{
  "num_attention_heads": 9,
  "head_dim": 32,
  "norm_eps": 1e-05,
  "attn_scale": 0.177,
  "init_std_o": 0.0,
  "init_std_down": 0.0,
  "lr_mult_o": 3.0,
  "final_lr_fraction": 0.1,
  "max_seq_len": 1024,
  "train_tokens": 285000000
}
MLP neurons of a small language model. Each row is named by its layer, matrix (down: output weights) and neuron, and shows model dimensions 64-159. Each number is 128 + 24 x the weight over its row's rms, rounded and kept within 0 to 255. Numbers have three digits each. A neuron's up and down rows have the sign that makes its largest values positive.
After each neuron's rows, "raises" lists the tokens whose logits its output raises most directly, leaving later layers aside.

L4.down487:143136117124145145128163093115157081136114107115111107136128118151110167101161151160113111140103118073156157137090108106150113111105130147157133143089149122126136132112167139139122133111153104114162145149163136127129148121125094162147125147168169121108140134146159163169106135151170130086
raises: "rib", "ribut", "rance", "ries", "ry"

L4.down406:095118111122104101114167146103148111092143166165140084113113114156145122147088132131150150123113074128123119129166115126117117155130077145096173141118124143148105064141135149118095085111072104159118148143134107189136141156097123109131138146099107125120109143159126083111116144151141134126
raises: "ter", "ty", "ters", "ts", "ique"

L4.down360:129122101176153128142102125123191158125126123057123089115106111120112179146117119117083134141117149074137108158158105141139148118135087138130102080122143130144137114117118129103103121145155133099110115119143128124098096155151107142150104166117145113149103154092084112134108145144124077125
raises: "o", "a", "al", "as", "atic"

L4.down298:141147121111130116151122116109178159123166114092145140116138126156080081085136138112135107147165170122125159147093105121066120183144143097101108065174104138104184134075118106148149126125155132131181115142086130141107179133105156125122144146131179111092128129154126115100173097148138112137
raises: "ed", "ers", "ing", "our", "able"

L4.down9:109100100194136109181159133174145160134135109111135095117105126143158143123166113080146119087146112116123093106123126138110162157146149185173129147109100118152153133104153068105128160134149121132134125107113130175115123111087121155130151169136131126132142130142134101155154108124128132112
raises: "ics", "ical", "ically", "anda", "ic"

L4.down444:127118118148134129126063138129170145106096138147168097118133031158138133108132111122132136116179145108170094134107134091165135107135133153088140127145102111145140128156152167171137112106119133108117189117097107132174129106107126118115168135149099089102106114153121101110126128149135116119
raises: "v", "or", "st", "on", "ar"

L4.down480:123152109133141153126181126122146113106106124148147072134094145120140108140117143113114118092112103090134116140143158141145115132127087095137113075137119131180151113161186097151081130160138108154139107190137128127159131131114166141138076184171159111111126117135132136125175154131153153127
raises: "ers", "ects", "ises", "ons", "ies"

L4.down439:077136148166139114147114090116156120116098142112176142125093119120096112106142111110135104107123129107133133126173133112110115151170156125119084093119094123141121123133154119096130124131142102144125150159114140118121112154117174148140065125162160118123129142136163105150142133112077101157
raises: "ership", "ed", "ers", "ing", "er"